{"n_layer": 11, "d_model": 256, "n_head": 4, "n_kv_head": 4, "head_dim": 64, "d_mlp": 704, "vocab_size": 11218, "activation": "swiglu", "norm": "rmsnorm", "norm_place": "pre", "norm_eps": 1e-05, "positions": "rope", "rope_base": 10000.0, "rope_fraction": 1.0, "qk_norm": false, "attn_scale": 0.125, "bias": "none", "tie_embeddings": true, "parallel_block": false, "init": "uniform", "init_std_qkv": 0.0403, "init_std_o": 0.00859, "init_std_up": 0.0403, "init_std_down": 0.00518, "optimizer": "muon", "lr": 0.00674, "beta1": 0.95, "weight_decay": 0.011, "lr_head": 0.00663, "grad_clip": 1.0, "warmup_steps": 200, "schedule": "wsd", "decay_fraction": 0.638, "decay_shape": "linear", "final_lr_fraction": 0.0, "batch_tokens": 32768, "seq_len": 1024, "doc_mask": true, "train_tokens": 513000000, "steps": 15656, "dataset": "wikipedia_en"}
MLP neurons of a small language model. Each row is named by its layer, matrix (gate and up: input weights; down: output weights) and neuron, and shows model dimensions 32-127. Each number is 128 + 32 x the weight over its row's rms, rounded and kept within 0 to 255. A neuron's up and down rows have the sign that makes its largest values positive.
Before each neuron's rows, "fires before" lists the tokens most often just after its 100 highest values on Wikipedia text that the model never trained on.

fires before: "\n\n", "1", "3", "2", "4"
L4.gate484 [150  79 105 117 153 116 151  80 124 121 215 113 134 140 141 142  90  91 112 114 133 157 121  77 125  85 130 125  94  99  78 125 173  81  63 120 118 175 158  96 146  83 139 127  82  96 115  94 207  78 139  91 106 130 132  78 141 151 166 153 128 117 122  63 119 123 154 109 136 107 147 107 157 132 173 195 115 147 185 109 166 178 123 141 172 131 156 187  89 134 130 126  69  98  12 136]
L4.up484 [151 118 192  90 151  98 146 137 101 105 130 137 110 109 138 139 186 129 104  82 121 131 130  55 150 149  82 149  64 110 102 173 141 134  77 140  90 216 119  81 152  96 123 125 116 126  94  67 163 127 119  92 119 145  84 138  97 149 203 163 138 107 126 177 109 162 106 113 152 126 186 131 134 104  99  82  91 196 114  90 145 179 101  74 106 138 123  68 164 108 118 107 104 102 100 151]
L4.down484 [104 127 126 162 103 154 114 168 124 131  96 109 108 136 104 135 145 111 117 101 131 121 143 147 102 128  99 152 113  92 168 148 108 176 118 137  94 114  99 178 119 132  75 212 101 133 139 129  89 131 130 119  69 120 125 216 178 150  97 101 159 136 124 147 100 126 118 135 109 200 145 101 102 114  34 148 131 121 134 122  59  93  70 117 146 164 116 117 145 148  88 125 143 143  76  64]

fires before: "8", "0", "4", "3", "1", "5"
L3.gate572 [139 101 176 118  96 130 182 131 127 143 106 140  99 123 123  58  85 104 127  98  89 124 138 183 141 107 178 153 126 146 112  88 125 103 141 169  99 104 122 117 159 114 115 130 121  99  94 116 148 107 158 100 122 122 139 159 112  89 137  97 149 133 136 148 185 136 136 130 211 166 145 139 151 132 115 153  76 167 113 197 172  91 154 150 115 117 171 123 107 138  67  77 142 159  98 116]
L3.up572 [127 133  93 110 119 104 216 182 125 140  84 146  88 139 153  58 152 109 126 125 174 150 140 173 159 145 195 146 153 142 128 140 100 137 158 160 159 122  99 137 203 152 123 143 101 159 128 124 119 149 154 110 137 125 139 148 120  74 170 111  73 108 112 121 133 146 107  91 124 119 118 110  98 168  99 115 139 129 102 117 143  96 110 126 122 144 116 170  88 165  93  97 129 194  82 119]
L3.down572 [160 119 148 116 131 125  94 114 171  96 147 104 117 210 130 141 113 134  86 161 132 115  97  94  88 111 104  75 101 168 148 118  83 189 172 182 116 115 132  82 143 123 111 159 114 127  70 158 141 146  98 141 125  90 161 135 135 160 118  91 106  82 123 195 123  75 162 105 150 155 155 107 132  84 172 108 117 129 126 132 136 143 160 117 132 102 178 162 137 152 113 141 133  94 129 117]

fires before: "2", "1"
L3.gate684 [164 127 127 126 141 132 147 113  94  90 141 152 117 165 151 109 156 128 128 142 102 131 136 116 155  60  92 156  73 178  76  59 150 129 180 161 175 153 153  75 138  91 141 135 154 140 109 121 141  40 145 155  84 119 139 144 121 155 175 131 109 142 110 146 112 100 144 160 160 132 121  81 162 128 179 113 123 183  90 129  59 145 185 113 192  88 167 153 157 127  71  62 104 137 124 107]
L3.up684 [174 123 162 198 181 145 137 118 119  93 190  76 151 133 143 139 143 144 113 111 155 176 137 134 158 149 137  94 151 143  56 109 158 104 179 160 167 124 200  75 199  85  72 128 151  97 138 140 110  97 123 149  85  83 150 145 154  63 163 136  69 127 123  98 108 116 137  80 154 142 117  83 117 109 111 129 109 123 113 123 102 131 150 119 133  73 172 149 120 157 100 123 113 117 159  68]
L3.down684 [155 142  91 117 128 158  99 157 140 118 114  80 143 126 134 147 138 119  83  93 125  78 182 116 154 142 103 148 135 130 108 127 122 132 141 132 162 103 162 102 162  92 127 198 113 136 134 120  56 117 144 146 119 135 159 127 170 140 124 136  90 117 130 148  89 126 147 155 170  85 128 139 148 118 137  91 133 141  81 139  96 100  50 128 210  94 159  95 163 216  85 145 162 128 151 131]

fires before: "\n", "\n\n"
L3.gate603 [116 173 126 125 153  66 135 114 166 147 114 134 172 129 137 114  26 165 123 131 130 205  97 126  61 170 154  81 111 131 121 178 123 141 160 150 112 113 135 145  96  84  99 117 104 108 106 119 154 105 122 165  80  67 128  95 139 118 136 145 142  87 110 180 160 119  83  82 117 121 176 112 109 139  76  64 132 136 131 159 170 102 119  90 113 123 219 120  99  92 129 123  95 140 113 161]
L3.up603 [ 90 103 100 111 153 159 139 127 102  95 118 121 148  94 173 160 184 101 124 127  27 169 127  79 153 139  85 151  44 142 103 158 123 148 136 132 105 106 166 183 111  92 129 139 133  74 127 191 180  94 103  94 112 124 109 173 128 122 147  67 145 148  72 112  69  98 160 124 160 153 146  83  80 161 161  96 110  98 147  85 203 151 140  93 113 137  68 149  74 110 100 152 132 113 138 113]
L3.down603 [153 118 108 112 105 136 107 134  83 122 127 110 107  94 168 117 137  92  90 102 108 127  91  81 121 163 160  59 132 129 102 169 133 145 121 146  75 150 156 163 137  73 143 167 148 159  43 117 167 121 114 109 131  91 148 128  92 200 155 155 151  65  99 107 156  74  96  76 159 157 145 175 169 112 141 113 168 130 159 140 141 137 147 121 137 150 134  66  77  96  95 131 135 106 122 140]

fires before: "1", "2"
L3.gate129 [107 177  65 172 155 166 166 216  40 118  76 136  68 132 112 114 139  52 110 129 118  77 101 142 143  76 108 177 115 131 111 111 122  41 188 142 138  91 151 112 126 104 122 132 132 121 122 144 140 116 134 136 129 113 106 110 119 130 134 217  84 118 140 127  91 115 156 167 144  85 148 117  91 121 130 134 153 152 143 192 132 135 114 111 110 118 146 146 106 149 113 209 102 132 118 138]
L3.up129 [128 137 103 180  58 147 123 178 130  85 143 109 135 137 136 141  87 111 139 136 153 121  95 127 113 122 105 141 155 127 139 115 122 118 123  87 166 102 124  51 137  98 103 110 100  96  93 110 135 206 107 114  90  83  79 199  98 112 115 173  94 191 112 146  86 158 103 124 147 144 167 123 179 182  85 133 136 114  86 158 144 144 110 136 109 153 122 110  94 154 169 184 137  72 139 160]
L3.down129 [ 70 119 134 104 104  93 111 153 158 147 166 144 127 147 109 147 146  81 127 143 144 142 171  98 134 170 126 181 163 118 130 187 146 148  92 124 181 169 125  62 150   0 106 103 114  94 165 106  60 115 102 103 142 103 166 151 153 120 115 137 132 161 144 119  61 167 126  83  53 133 109 155 206 137  35 117 195  89  97 120 111 134 100  73 148 133 178 150 127 174 152 148  87 105 130 133]

fires before: "\n", "\n\n"
L3.gate588 [142 128 147 136 105 157 132 191 149  87 163  87 132 133 174 124 163 175 108 131 136 176 112 152 123  43 134  42 169  61 107 148 125 107 156 107 147  63 133 181 128 148  76 139 172 146 159  59 119 142 135 104 107 102 117 141 104 168 147 153 128 107 150  71 125 136 129 104 130 177 143 111 113 110 126 190 162 109  82 119 136 137 151 120  58 155 190  77 172 184 126 110 127 137 100 135]
L3.up588 [108 151 122  82 114  44 100 148 112 134  83 180 105  75  93 146  81  63 123 106 108 130  85 131 148 166 101 164  98 170 125 101 164  85 118  91 100 117 104  66 139 126 122 110 117 127 116 170  94 110 108 211 136 142 160 114 126 146 134 127 169  78 122 133 153  81 101 143 147  93 109 107 159 144  87 180  80 138 145 120 163 152 142 170 145 107 142 113 131 129 120 138 136 133 159 143]
L3.down588 [ 99 119 112  97 133  50 146 122 108 152 114 159 109 124  99 108  87 105 157  97 114  95 142  99 149 185 133 164 127 147 154 111 115 160 132 143 101 171 114 101 108 135 155  69 122  97 139 205 128 129 130 204 145 162 129 132 139  81 143 120 103 135  87 168 141 116 107 141 146 112  85 137 157 134 121 118  93 135 163 139 163 106  94 162 151 121  69 156  96 106 104 170 147 130 149  94]

fires before: "\n", "8", "5", "4", "7"
L3.gate359 [118 115 131 144 130 145 120 124 135 142 176 187  34 155 105 170 117  80  83 155 139 107 104 146  82 157 101  88 178 100 136 117 171 202  61  94  85  71 121 120 110  80 132 114 179  88 138 158 123  88 165 120 142  56 156 176  86 108 108  53 123 125 129 161 128 115 115  71 151 134 113  77 126 119 123 103 105 136 158 161 126 102 160 129 121 167  96 153 124 170  84 116 106 197  93  81]
L3.up359 [137 107 124 181 170 136 134 162 152 169 181 127  72 142 183 142 162  53  77 148  95 105 106 168 170 145  84 152 123 155 131 102 147 152 141 125 112 113 137  80 127  94 116 109 142 147 136 119 110 126 112 118 131  27 189 116 115 165  93 134 169 145 179 153 171 138  91  94 159 133 116  87  95 128 168 124 147 150 109 127 133 105 121 111 157 142  89 115 165 187  93 130 118  99  52  93]
L3.down359 [106 109 166 138 111 126 134 152 100  94 157 114 127 164  97 156  65 145 132 127 118  87 105 130 157 188 105 132 161 182 113 190 151 144 138  68 130 203 110  90 178  97 135 149 192 107  97  76  90 138 123 155 168  90 141 115 133 130 175 166 127 129 119  94 139 150 147 128 105 122 117 106 110 138 126  99 109 169 140 156 125 117  80 172 143 172 150 119 121 169  63  99 101 185 108 159]

fires before: "1", "2", ", ", " ", "4", "7"
L5.gate579 [ 84 108 104 186 133 158  98 160 160 139 144  91 135 108 183 126 167 115 114 171 162 122 136 123 191  95 103 141 138  83 118 144 169  97 157  86 127 152 122 132 171 150 126 115  70  84 137 158 119 146 157 111  87 172 159 155 130 116 143  88 153 125 117 112 124 115 167 197 138  60  80 131 118 126 183  97  88 132  88 127  95  70 110  70 119  76 149 170 126 116 162  80 112  65 112 198]
L5.up579 [ 74  96  72 107 170 158 124 173 111 114 129 156  98 125 152 194 137 119 145 137 165 141 139 131 174 123 107 117 118  84 109  82 155 131 151 130  95 121 150 149 111 132 194 102 192  83 153 106 113 115 178 113 114 129 138 121 179 207 165  92 157  78  93 111 115 108 151 112 208  99 143  75 165 184 106 156 193 125 143 115  95 142 102 117  97 164  93 121 123 134 136 135 104 102 106 154]
L5.down579 [165 142 132 164 125 108  80 103 140 133 120 110 137 105 187 122 123  90 105 135  80 150 123 161 170 194  87 129 185 133 155 137 126 146 114 145 252 156 113  77 109  71 166 167  66  42 134 135 136 159 191 129 136  97 122 165 141 135 137  77 148  73 155 177  82  79 186 142 184 153 120 153 133 173  98 134 161 136 114 167  97 141 133  91 159 123 116  82 136  71 148 155  88 148 136 128]

fires before: "2", "1"
L7.gate384 [149 205 128 176 178  85 149 125 130 120  95 175 155 118 154 106 120 156 122  83 139 137  96 100 177  75  70 187 128 134 106 125 131 161  87 165  87 101 130 130  59 151  97 174 151 118 155  83 126 133 180 131 133 146 152 105 131 172  87 112 160 143 104 118 169  99  64 191 104 126 181  93 131 132 171 169 139 142  80 148 159 141 151 111 178 186 165 112  76 108 194 167  82 140  72  97]
L7.up384 [111 131  85 185 161 127  83 127  90 182 156 128 178 148 111 118 145 114  83 152 105 128 140 111 136 128  77 124 103 143 146  96 177  86 140 131  98 125 188 135 107 106 107 127  89 103  96 128 183  93 162 119 137 111  89 150 116 161 136 116 119  98 119 154 155 130 157 145 145 103 121  95 145 131 108 141 101 149 172 139  46 146 151 116 156 115 161  61 113  82 169 172 128 108 129 137]
L7.down384 [115 138  88 114 115 110 139  98 115  83 196  95 162 140 142 140 151 193 118  99 109 151 124 177 122 103 106 133 143  83 146 113 178  67  72 131  96 109  77 165 128 114  84 125  94 168  98 126 177 139 135 132 141 108 148 109 105 124 157 150 141 124  53 120 149  72 161 158 200 137 130  79 143 160 145 154 108 141 130  83 120 141 131  91 163 129  95 131 142  85 196 157 121 109 117 143]

fires before: "2", "1"
L4.gate417 [140 111 102 124 118 171 162 160 101 151  98 128 112 151 170 109 141  98 158 164 149 120 194  91 135 190 170  78 154 152 135 146 144 109 150  89  83 138 193 126 113 149 114 144 145 140 153 124 140 122 159 133 136 140 132 113 121 120 145 129 149 170 105 166 122  86  88 143  78 150 154 122 122 137 128  86 149 101 110 144 120 188 130 126 114 166 113  97 154  93 165 131  95 122 116  87]
L4.up417 [166 162  52  84 133 139  72 149  80 157 158 162  83 100 144 200 103 102 159 127 144  94  90 124  97 102 163 147 166 162 160 171 189  78 129 109  87 124 127 126 173 127 127 153 155 104 149  92 151 144  68  88 153 131 111 197 134 135 154 161 135 139 156 131  91 157 146 161 124 116 121 118 145 102 149 163 181  96 155 122 131 169 161 118 120  92  98 130 170 105 148 196  32 108 136 146]
L4.down417 [132 106 130 142 101 158 119 140 112 136 149  66 149 108 100 145  93 109 148  88  76 149 138 113 169  49 112 155 139  99 151 146 103 124 203 113 149 174 122 145 106  58 120 137 152 168  67 166 148  66 123 153  86  83 143 114 129 183  75 145 118 137 107 163 125  73  87  85 114  82 120 102 198  99 108 132 110  86  97  97  73 115 196 117  58 140 155 104 141 128 105 178 119 144 106 137]

fires before: "\n", "\n\n"
L7.gate609 [135  86 135  91 125  81 108 141 142 163 117 166 153 166 122 120 149  91 155 159 173  94 174 139  92 118 172 114 130 130 106 145 109 167 179 129 132 153  98 123 158 181 136 139 108 123 130  74  94 112  97 160 121  96 193  78  73  95 128  84 132 137 167 127 137 140 144 158 171 100 133  99 107 141 117 106 151  60 115 145 145  96 147 138 157 128  64 146 128  93 169 162  99 105 146 114]
L7.up609 [ 94 141 123 185 105 143  96  99  95 130 111 132 207  96 122 132  95  97 115 104 104  78 132 163 123 124  93  91 126  61 133 121 122 100 211 107 179 149 175 129 105 134 146 122 100 152 103 127 117 161  76 114  78  88  90 165 135 130  91 103  89 114 149 173 137 127 106 123 182 154 155 167  80  94 122 105 129 113 114 111 120 115 191 174 156 116 153  95  84 107 127  99 107 124 114 112]
L7.down609 [175 160  97 143 131 166 190  66 116 137 130 161 155  87 116  96  82 128 197 135 212 202 135  75 121 187 142 104 146 151 129  88 134 124 163 157 174 136 108  73 136 189 118 133 181 112  62 156 102 148 181 120 121 108 131 135 120 123  48 117 143 117  85 150 133  40 187  72 115 115 157 138 142 148 154 128 191 129 204 130 145  96 121 123 154  76 144 102 131 165  95  82 133 141 125  92]

fires before: "\n", "\n\n", "2", "ework"
L3.gate178 [206 159 140 121 112 110 144  88 113 141 110 126 122 147 129 148 100 144 145 103 139 161  89 169 153  96 103 122 135 107 113 165  85 157 194 131  85  97 126 131 126 158 131 100 177 182 170 114 145 130 140 113 118 142 166 104 142 195 166  62 145 151 128 163 167 126 126 141 205 113 130 167 171 108  69 100  78 119 139 125  96 131 133 112 102 125 112 135  86  75 119 177 136 141  85 118]
L3.up178 [135 159  92 107 154 143 173  58 153 119 156 105  90  85  49 136  41 178 123 152 105 110 152 144  98 136 144  78  85 149  94 129 194 165 143 125  96 105 143 138 169  69 134 170 117 109 145 140  98 176 170 112 113 108 182 144 192 151 152 158 105 129 113 142 145 114  86 138 186 122 173 140 182 109 143 162  83 136 121 136 159 143 128 133 145 104 202 122 150 156 106 164 102 112 140  90]
L3.down178 [155 183 125 151 160 127 114  59 129 100 148 125  94 106  84 141 104 119 145 161 160  52 115 110 144 132 158  56  73 110  73 169 209 171 142 125  65 116 105 130 138 117 105 184 152 121 151  97 158 137 174 102 149  73 122  94 162 119 181 100 106 127 128 127 104 120 121 123 168 162 152 179 136 100 129 127 133 107 105 163 116 175 163  96  91  33  84 124 138 144 108  63 111 146 185 125]

fires before: "\n", " League", " Total"
L4.gate554 [121 121 142 204 128 124 151 125 159 127  94  73 145 107  90  95 122 173 165 102 104 154 131 164  52 166 113 105  86  75 146 128 115  71 166 127 146 110 100 122  95 141 105 161 159 141 118 156 108 118 102 161 160 123 153 120  95 157  72 114 118 134 131 105 162 153 149 130 211 138 130  95 102 124 152 112 114 116 132 113  79 160 136  93  76  99 118 135 164  99 106 155 132 212 209 149]
L4.up554 [ 80 140 130 123 140 127 140 169 161 134 101 176 152 160 161 110 105 159 113 113  90  80 139 170 214 121 190 151 181 111 130 138 196 137 140 116 119  72  97 133  79 192 157 110 158 112  86 179 118 131 214  99 123 117 117 135 119  89 126 143  92  82 109  69 133 115  97 171  92 189 100 159  92 125 102  84 165 123 154 115 154 104 126 123 161 106 129 118 117  80 143 139 120 125 111 169]
L4.down554 [114 157 127 166 137 133 142 127 144 113 127 116 142 148  91 130  73 157 141  85 120 115 176 148 175 170 130 159 162 114 116 158 126 211 123 145 100  86 135 152 140 160  68 135 112  54 142 116 115  88 198 107 115  90  91 128 162  85 160 164 155  80  79  91 106 108 105 117 143 107 144 186  82 157 116 126  90 123 119 148  69 126 124  58 141 166 155 151 163 108 122 106 123 135 150 132]

fires before: "\n", "\n\n"
L3.gate215 [162 103 150 131 127  99 111  48 117 112  81 127 127 147 147  96 104 178 102  91  76 170 149  76 118  78 113 167 104 110 139 141 111 141 143 127 101 122 144 137 160 127 147 174 135 118 116 109  84 128 146 144 147  95 162 220 146 147 142 106 159 150 141 155 151 152  83 102 161  88 121 212 111 161 142 159 106  90 127  61 172  53 147  96 106  68  93 123 216 138 145 147  87 132  99 173]
L3.up215 [135 110 151 114  54 131 144 156 166 168  84 141 113 120 161 132 123 120 141 108 114 107 156 145 109  84 150 114 119 146 119 121 159 117 147 110 128 180 141 101 133 114 131 104  58 152 132 111  94 108 155  53 142 112  80  85 151  91  97 108 117 118  87 139 142  81 137  69 140 159 119 112 140 143  80  82 103 163 118 152  88 154 162 116  89 145 147 163 138 200 163 126 175 146 118 160]
L3.down215 [130 143  94 118 123 100 129  79 109 110 123 157  70 128 181  97 153 141 154  70 142  88 143 131 101 137 134 121  82 164  85 177 127 131 134 122 144 131  93 147  93 153 131 156 160 177 122  83 172 119 199 135  78  85 178 135  89 129 150 144 124  64 128  95 125 124  88 108 133 154 103 136 113 155 125  97 105 144 165 110 122 102 119  91 165 132 129 146  96 139 149  98 172 117 125 101]

fires before: "2", "1"
L7.gate399 [114 225 108 153  56 123 110 104 117 160  84 152 127 129 113 170 137 145 113 130 168 125 137 157 133  73 143  96 160 136 137 103 129  85 120 101 233  99 106 172 124 123 143 135 151  83 124 103 173 113 146 144 135  84 141 138 144 107 110 111 121  52 141  99 105 131 181 166 200  61 167 135  95 148 122 177 134  83 104 166 134  91 175  72 121 147 189 110 154 116 154 115  79 116 117 173]
L7.up399 [116 156  91  98 145 116 105  84 144  94 128 158 100 117 143 137  90  76 110 117 150 142  95 153 133 142 154  98 157 126 206 178 167 126 134 104 155 121 111 175 100 155 112 143  97  92 144  91 121 144 151 110 137  75 128 123  70 129 136 110 199  86 134 199 122  93 147  87 153  73 161 100 144 123 101  88 120 136 157 128 166 120 100  83 156 185  89  95  78 122 108 146 160 141 100 105]
L7.down399 [ 88 149 137 153 111 180 111 107 152 149 106 123  77 119 171  52 143  44 143 129 157 167 125 172 151  97  97 102 146 102 132 171 142  53 119 119 185 105 112 154  97  46 136  93 148  49 127  83 188 113 120 157 157 142 107  89 148 124 152  85 136 115 148 121 129 140 164 145 141  92 121 142 129 134  67 166 166  95  90  80 154 102 162 172 118 143 176  40 160 114  73 107  76 123  77 160]

fires before: "2", "1"
L5.gate169 [173  99 124 122 145 126 129 171 115 119 196 124 151 180 179 130 184  93 118  86 140 168 126 106 180  61 159 124 174 107 128  86 107 101 133 116 115 159 149  90 114 129 144 127 166 133 145 151 146  99 134 110 127 143 165 121 167 213 199 115 176 156  84  66 104  61 191 142 182  90 155  75 146 147 147  78 136 134 124 117 109 160 189  99 139 122 149  94 105 106 136 175 103 132  91 133]
L5.up169 [136 175  79  89  99 158 145 114 141 170 162 122 144 152 137 149 149 129 111 101 182  88 149  64 117 121  85  99 148 120 112 150 139 122 166 123 149 102 119 157 103 144 171 110 125  98 110 171 165 142 189 141  98 201 113 119 154 114 105 128  67 125  93  81 133 106 135  91 153 113  91 116 152 156 106 172 138 132 129 104 124 116 143 101 130 107 139 124 142 130 143 126 106 159 122 108]
L5.down169 [121 171 148 155 118 151 142 113 183 134  90 122 130 166 162 147 102 147 127  45  95 142 170 120 140  84 115 153 150 148  96 102  72 117 154  41 150 164 191 140 123  83  81 112 135  90  97 146 184 155 143 176 131 119 176 110 124 139 166 119 161  96 110 107 136 119 137 193 145 119 119  87 158 159 133 136 120 119 138 148  91 186 154 127 173 110 105 145 187 118 141 166  92 117 106 140]

fires before: "2", "1", ", "
L7.gate2 [120 109 129 134 171 132 118 144 120 173  80 117 156 124 190  94  56 128 118 123 151 172  85 101 178 117 120  92 174  98 100  97 108  97  99  48  64 175 104 100 173 162  94  89 135 146 111 123 118 176 101 138 100  59 200 105 176 138 142 102 130 116 177 133 141 162  43 114 169 144  70  89  85 167 158 147 105 104  66 101 147 145 100  96 127 170 119  70 110 122 116 132  90 120 141 176]
L7.up2 [170 142  96 139 201 132 121  97 143 101 126  96 102 113 148  92 147 102  97  61  76 154 177  90 125 138 156 153 172 136 101 135 114 170 107 107 184 128 108  73  58 158 135 109  76 120 107 144 129  89 131 146 106 125 126  96 152 151 171 107 133 128  84 142 161  97 115 122 161 208 125 144 159 122 169 173 121 148 192 169 150 200 119  95 130 148 156  65 137 138 155 116 145 144 160 153]
L7.down2 [118 138 121 148  90 173  94 121 113 132 138 105 100  71 140 151 217 142 112 105 171 123 169 161 178 131 128 165 116 134 120 134 122  86 129 102  86 100 130 124 169 159  92 175 129 102 152 130  91 178  71 178 149 150 143 130 131 109 128 112 103  69 171 109 113  93 161 137 198 155 122 116  99 176 127 137 145 111  23  91 126 151 117 135 195 122 159 140 210  74 123 105 195 139 152 151]

fires before: "\n\n", "\n", " |", "astic"
L7.gate117 [115  88 111 178 191 140 157 124 100 143 137  80 185 112 179 134 152 113  86 108 126 152 134 194  92 156 158 150  68  98 130 153 146 155  98 100 167  86  91 143 156  88 143 125 114 128 156 112 100 137  70 162 148 116 119 153 115 140  87  87 155 107 122 102 149 112 144 154 140 101  65  68 134 104 152 141 142  94 132 110  89 145 153  63 162  24 116 124 160 157 137 123 152 146 143 120]
L7.up117 [178  98 189 127 121 131 137  91 101 107 170 124 153 141 169 124 146 126 125 142 100 120 100 133  68  72 112  91 146 129 172  49 112 156 146 116 114 149 174 109 154 146 143 127 131 141 150 118 119 130 205 116  95 152 159 109 170 124 126 168 198 120 121 119 108 146 161 123 112 168  97 152 140  73 106 137 197 146  93  92 136 164 120 155 113 192 136 139  92  78  88 114  92 124 152 168]
L7.down117 [119 107 138  91 164 111 173 133 148 153  96 133  60 138 141 107 132 148 160  86 160 207 136 105 151 127  83  91 174 157  82 158 155 115 147 161  74 135 143 145 109 153  80 117 159 112 157 113 215 137 168 150  83 122 119 143  77 180 179 107 104 174 108 163 138  83 124 116  84 100 200 149 135 154 125 136  95  79 169 116 168 126 199 102 137 156 181 114 101 147 129 138  91 150 121 107]

fires before: "1", "2", "9"
L3.gate502 [131 111 111 186 119 126 175 158 159 217 114 159  83 171 153 135 143 104 120 163 118 206 196  99 120 105 132  80 150  97 145  69 117  85 182 139 148 127 155 157 117 131  97 122 132 113 138 173  82 106 122  85 135 147  43 138 168 128 122 169 131 103 175 124 126 144 124 125 124 117 108 141 170 151  84 126 126  77 175 114 121 110 144 130 121 122 146 159 146 130  82  95 122  99  93 146]
L3.up502 [125 135 127  60 145 157 138 136 100 132 125 109 117 124 200 181  98  78 133 210 134 109 132  61  99 132 148 183 139 176 117 138 133 142 139  76 143  86 120 104 134 168 107 157 133 151 142 148 118  96 108  72 185  92  96 148 131  95  95 143  82 165 140 121  64 130 131 120 130 102 115 103 153  75  92 142 161 125  87 107 162  64 162  81 114 119 132 116  86 156 120 125 148  97 112 131]
L3.down502 [ 72 115 111 149 138 101  99 127 137  81 113 171 140 104  83 182  93 142 145 120 158 100 126 167 121 118  53  99 131 148 183 176 144 175 173  83  45 164 104 104 104 110 107 157 136 102 104 151  89 178 104 150 107 138 104 117 100 172  93 152  92 125  63 170 124 143 101 161 130 137 159 124 131 172 132  96  88 143 106 155 162 110 155 167 120  83 103 112 124 167  92 109  75  99 116 137]

fires before: "\n", " | ", ".", "–", "; ", " Total"
L7.gate13 [161 160 137 122 124 155 161 165 157  95 102 140 167 125  78 175  93 185  98  81 131 103 170 173 162 119 164 109 126 112  81 105 152 123 111 107 143  73 158 100 110 131 159 106 166 131 122 155 158 151 136 151 141  94 143 123 136 114 106 140 123 119 143 178 123 182 110  91 159 160 167 152 104 104 111 124 158 136  96 146  31 115 100 120 126 132  80 126 157 147 122 137 152 105  91 131]
L7.up13 [103 131 100 169  67 146 196 127 114 119 138 104 157  82  38 113 108  92 115  91 157 142 197 173 126 107  88 104 127 142 146 135 119 153  61 133  98 103 135 161 104 153 134 128 115 120 124 121 173 134 169 153 137 158  77  99 105  52  97 156 103 115 140 144 100 157 139 152 121  81 144 122 144 130 125 137 104 157 193 161  87 136  87 132 157 116 111 110 184 124 140 151  93  99 187  97]
L7.down13 [174  70 144 165 100 143 126 157 109 144 128 134 161 127 120 148 140 166  96 132 122 136 147 101 126 145 104  81 175 147  99 163  59 147 143 128 107  77  88 184 130 203 136 133 160 157 191 116 147 147 156 115 118 150 130 140 141 141 137 176 150 134  95 114 157 104  89 133 172  50 153 133 112 130 109 118 115 143 143 159 103 145 136 147 100 179 101 112 141 182 204  97  97 132 158 124]

fires before: "2", "\n", " –", "1", ", "
L4.gate227 [136  94 132 169 128  67 134 116 117 126 157 113 135 158 103 138  96 157 155 103 111 176 128  90 118 136  62 114 161 142  93 119 152  71 180 102 130 128 162 125  96 139  72 201  86 113 123 140 160  94 131  82 114 128 106 136 107 124 150  51 135  92  98  91 128 186 204 124  92 133 121 116  98 143 153 110 138 186  89  90 189 114 144  91 140 127 180 101  94 135 147 123 105 174 128 181]
L4.up227 [136  94  71  77  72 122 158 126 106 111 179 100 129  67 144 114 113  98  92 143 173  93 136 194 136  66 104 205 121 107 121 110 214  94 108 180 146 188 119 176 147 162 154 129 131  93 145 131 137 142 139 110 113 111 152 113 116  94 115 155 160 167 199 102 100 124 114 132 109 100  97 107 144 121 202 125 124 126 108  61 143 158 116 132 148 108 141 130 173 114 123 125 243 132 140  72]
L4.down227 [101  74 112  76 132 171 146 100 120 110 131 119 148 135 177 103 164  69 112 144 160 104 166 154 140 169 116  79 114 174 136 156 131  93  67  75 187 139  75 110 144 132 170 116 140  92 122 150 189 114 151  94 154 132 139  99 103 135 118  93 138 121 165 131 106 157 142 160 102  92 103  73 108 140 154 137  93 116  97 107  62  93 159 133 149 122 172 162 117  84 109 108  98 128 107 118]

fires before: "12", "36", "0", "4", "40", "6"
L5.gate462 [156 116 107 147 102 169  99  89  95 101 134 138 116 170 112 110 122  67 118 127 114 135 102  96 104 179 119 112 118 139  72 108 104 106 101 133 118  94  86 121 110 138 117  94 144 164 114 118 137 130 152  85 120 169 130  67  46 114 127 150 106 155 138 109 135 154 168  85 158 144 112 121 177 126 126 178  64  91 129 180 133 105 122 130 101 148  98 142 120 151 149  72  81 132  81 136]
L5.up462 [153 134 192 119  90 132 162  96 126  91 153 124 142 100 100 141 108 117 133  93 178 205 105 113 117 141 137 131 116 117  80 117 141 114 159 115 119 112 128 130 103 115 106 114  87 146 100 109 111 121  92 151 121 112 148 196 140 148  75 120  74  76 154 107 128 158 199 159 169 130  98 199 154 147 112 142  91 120  82 144  89  86 175 149  80 119 107 127 132 192 117  81  33 136 130  63]
L5.down462 [128  99  23 130 115  63 138 134 102 105 136 129 156 132 192 125 167 157 131  83 156  84  98 123 145 146 146 119 176 105 113 123 102 166 103 108  93 185 160 108 117 182 160 141 153 161  91  91 127  70  79 162 140 110 170 111 180 112 142 116 104  87 149  96 102 114 132 128 161 123 145 127 147 155  99  79 149 117 107 138 106 145 149 143 136 129  87 130 119 124 178 112  91 143 145 153]